Part of a small language model's weights: 8 heads of 64 (1 for keys and values), 767M tokens.
MLP neurons of a small language model. Each row is named by its layer, matrix (up: input weights) and neuron, and shows model dimensions 96-191. Each number is 500 + 40 x the weight over its row's rms, rounded and kept within 0 to 999. Numbers have three digits each.
Before each neuron's rows, "fires on" lists the tokens most often at its 100 highest values on Wikipedia text that the model never trained on.

fires on: " |", "|", " in", " once", " to", " pos"
L8.up213:527460485480493542501489520423489412429485501535503500479471487504572503455492486591488454499504526480532551488499537460487530503477497498498521494504563492530514486543515470530555543501462503484452474566460446420497550479366501501499521453481511475472499604479553429552528554424569528498

fires on: " t", " Bu", " San", " de", " e", " term"
L8.up86:492412477497544475445493536503454484550472512515439478603474491524509513519534496416617535445568465527480519472483465530467483536511479517447467509505502443562447441469502530471561530485461475491485511524555539524544533491499522494498414503496511493518515537561572430517454426485489491497

fires on: " |", " Votes", "  ", " Score", " known", " Density"
L8.up3756:508538441494477523561508461509450487497479513486394510458491487551451485505546532538540540440513524498544473549537518465495568535526503536563530481460481508495522529539518458505511433455513471502489448512552459480582481506466539537482479499513467428535517549547539449574528464514576470535

fires on: " a", " the", ";", " |", " with"
L8.up2501:506501595478549453538516508494537528563491564480538522464465457545549454562503502483468521543521498467475533505557519501526480434528585531467532496465574510535544491536549474496481450514580469438451504534453570421472518508468508556546509550424491517491496543469535497562466545525479505421

fires on: " took", " as", " take", " takes", " held"
L8.up1643:511524530522517541538490560522480440465575523454478529492598495485483547491487573528472500544528505515496506491555555435515539480557521459392471516512523509453504501507495451519473492522437557494482537526453517473437564524484468485520530576494538523470476531494534529452517505491508495460

fires on: " and", "|", " &"
L8.up2822:452430510527565497597489523523482500497512536504491525471480527495478531549509487464511512519476483513493461514536528495506410507480519467494480480430573490467435439486534482477521439482442468484477441640488485435626487448535546536486546417420479452523448515592567409507460463451518492528

fires on: " 1", "r", "l", "d", "m"
L8.up3831:569492527508471447525510545543555500537447485435434543469518518508497553591504470583452469406468526519497511452462524535527575491464526529480553492516523460472499537489460514434544525490520524512525481460582485512417531444434521554424467473509472511487530513515488501465565541515519483521

fires on: " tra", " ve", " f", " she", " Tra"
L8.up73:420485526470483532568490489480471528486537531468507450513526534467501437524521487474531491536556473447474530531506484524474558491483529506531527491491530478521544508503500476593542535543462538534451493540503484535549487485426442474504541495533540511515475447487522464444471472499431562483

fires on: "'", " His", "A", " his", " Ak"
L8.up3262:538490440489528522557579489574480534593503509504486477483506494488474433459445511457497476479511539511489534456539462536532493506493455549496573515478480514582433412502467472470482419458559526438453476492499474495549496526546490473538414490511486484541524440556485493486488456586504467545

fires on: "|", "-", "\n\n", " in"
L8.up1827:530544536476448497506518478461498449521542428501484467452538493426529539512550518501454534574550437501545559540497464491517578486459449486555474547550473531514455455517464447513470498505513416529460459410516470472523448506460528531538449506493535520426515536470513493609441461523462466512

fires on: " over", "r", " cont", " than", " almost"
L8.up1129:460547523463486527523522523517501514430504517515503519468498475517525463490507574572502524512517521511472507430537470561496512590553567543501494562446500500415526455553483543550463488549503491548513442495477449455530481497433415437363395551520491444513513479462482504399449547476506518487

fires on: " Di", " La", "'", "ie", " De", "D"
L8.up1468:455481495511475481449482610552498470457509417525441588524459515494496486510503480481489466530485501454519461466560507591501535511406495541551522515542509530558547478510483420453504520532533477565495513499494503469379482553622479481447406459549471532508472512554517508533465562586528533512

fires on: " United", " New", " Los", " Han", " Wil"
L8.up3182:495493437466469519538456494494486474451472492571522471519500520550461519403431530459452515515486525481555446465569563499468479471564448625482419486551485525499451503521469453411484510435529505543467515469501481497493469511500533534501509523473489513445460464484472528508477491543507551525

fires on: "  ", " Am", " season"
L8.up229:553517556496501442470438430473478483514468524489445507518451460495498482533576454501505500422550499497468389452550459469459488449480532476497527492562511527497538461571502413496513480491452466496489468471567488480561482504528495518519500455513474516438574442502408536504476504493512512522

fires on: " the", " ne", " Ne", " other", " year", " United"
L8.up536:588474558506477597507489468476481396507459544491481415571530540442459448590500481515537535515502510469510510412447431431491536521444425432527536511514511530488521527489516503485475500431480512550542544469520431508461547497475519451608445513486520443565474479480515544542502556480462569520

fires on: "'", "din"
L8.up1490:513523536516486532506529551463562565535434395461507436456450478502512551425485539521458469514424465570466517477494467598518509500462496483558476553511572512558466466506569574460479446413495447438536582482481563542452502519472555469521532486484438574498459455504567605532485514487522493568

fires on: ")", "|", " Japanese", " Mexican", "30", " Australian"
L8.up1930:473456445443548451494533397498538474418474477554497542476444430446450537481503471460531593490575514490497541502504489521475393465467468475485429529501508477517500546502464467445549504468510515466480530508554551530583503566518547605483474423492462629513445533504481477451486522492522494467

fires on: " L", "'", " Ga", " Gh", " Pa", " La"
L8.up758:480477462462456533387537576439438559479513585453490521503433427534451521460517487516517549503422492520537515519506473506485493485419519541531515493586455546545542549489509506487426430491452487501381590503498575464530539467467474507480504468560461511569528509551545532517525475460491538452

fires on: "'", " to", "  ", "tt", " Fort", " and"
L8.up684:551464537500539510547510469504468545488554425571499503492516478575531470505452474463456510562440542481463465494495475433551463459398504525520507526598477516494480435526530564489480506542512487490514460535507534534481453420450554546572496508479472530533539519470447528537516474450505560450

fires on: " in", " or", " t", " released", "/", " on"
L8.up3614:472474459472610505480516506473546514559494478555504450524520411600494459532514458540422464457474526434557488509477532493429547521585429484432551549601447494476522512513457484555465512547482431473506546507445531516452493495489565595527535499459488577468523453488450486464504434553490452456

fires on: "F", " F", " Green", " guard", "West", " Football"
L8.up333:464488483464452557574512570465429515539513500454449543539452519506486488492457540446550510507505474443532435520477496479583423540528465415545488533506525491404483457563531526532498485597475507484486524558568544449558502535434508452540478501413540491510524444505458487475484545471540576412

fires on: "|", " no", " No", "No", " not", "no"
L8.up263:481537517545452527578523499420527410517553551514571499488526505496508434449447450555465484460513490482495536461565491497507533525481447507487448482501511474514549521500515471493493509485525501416437475483519480457459518546459507534499461487518563507509563515517515467525482433454497537552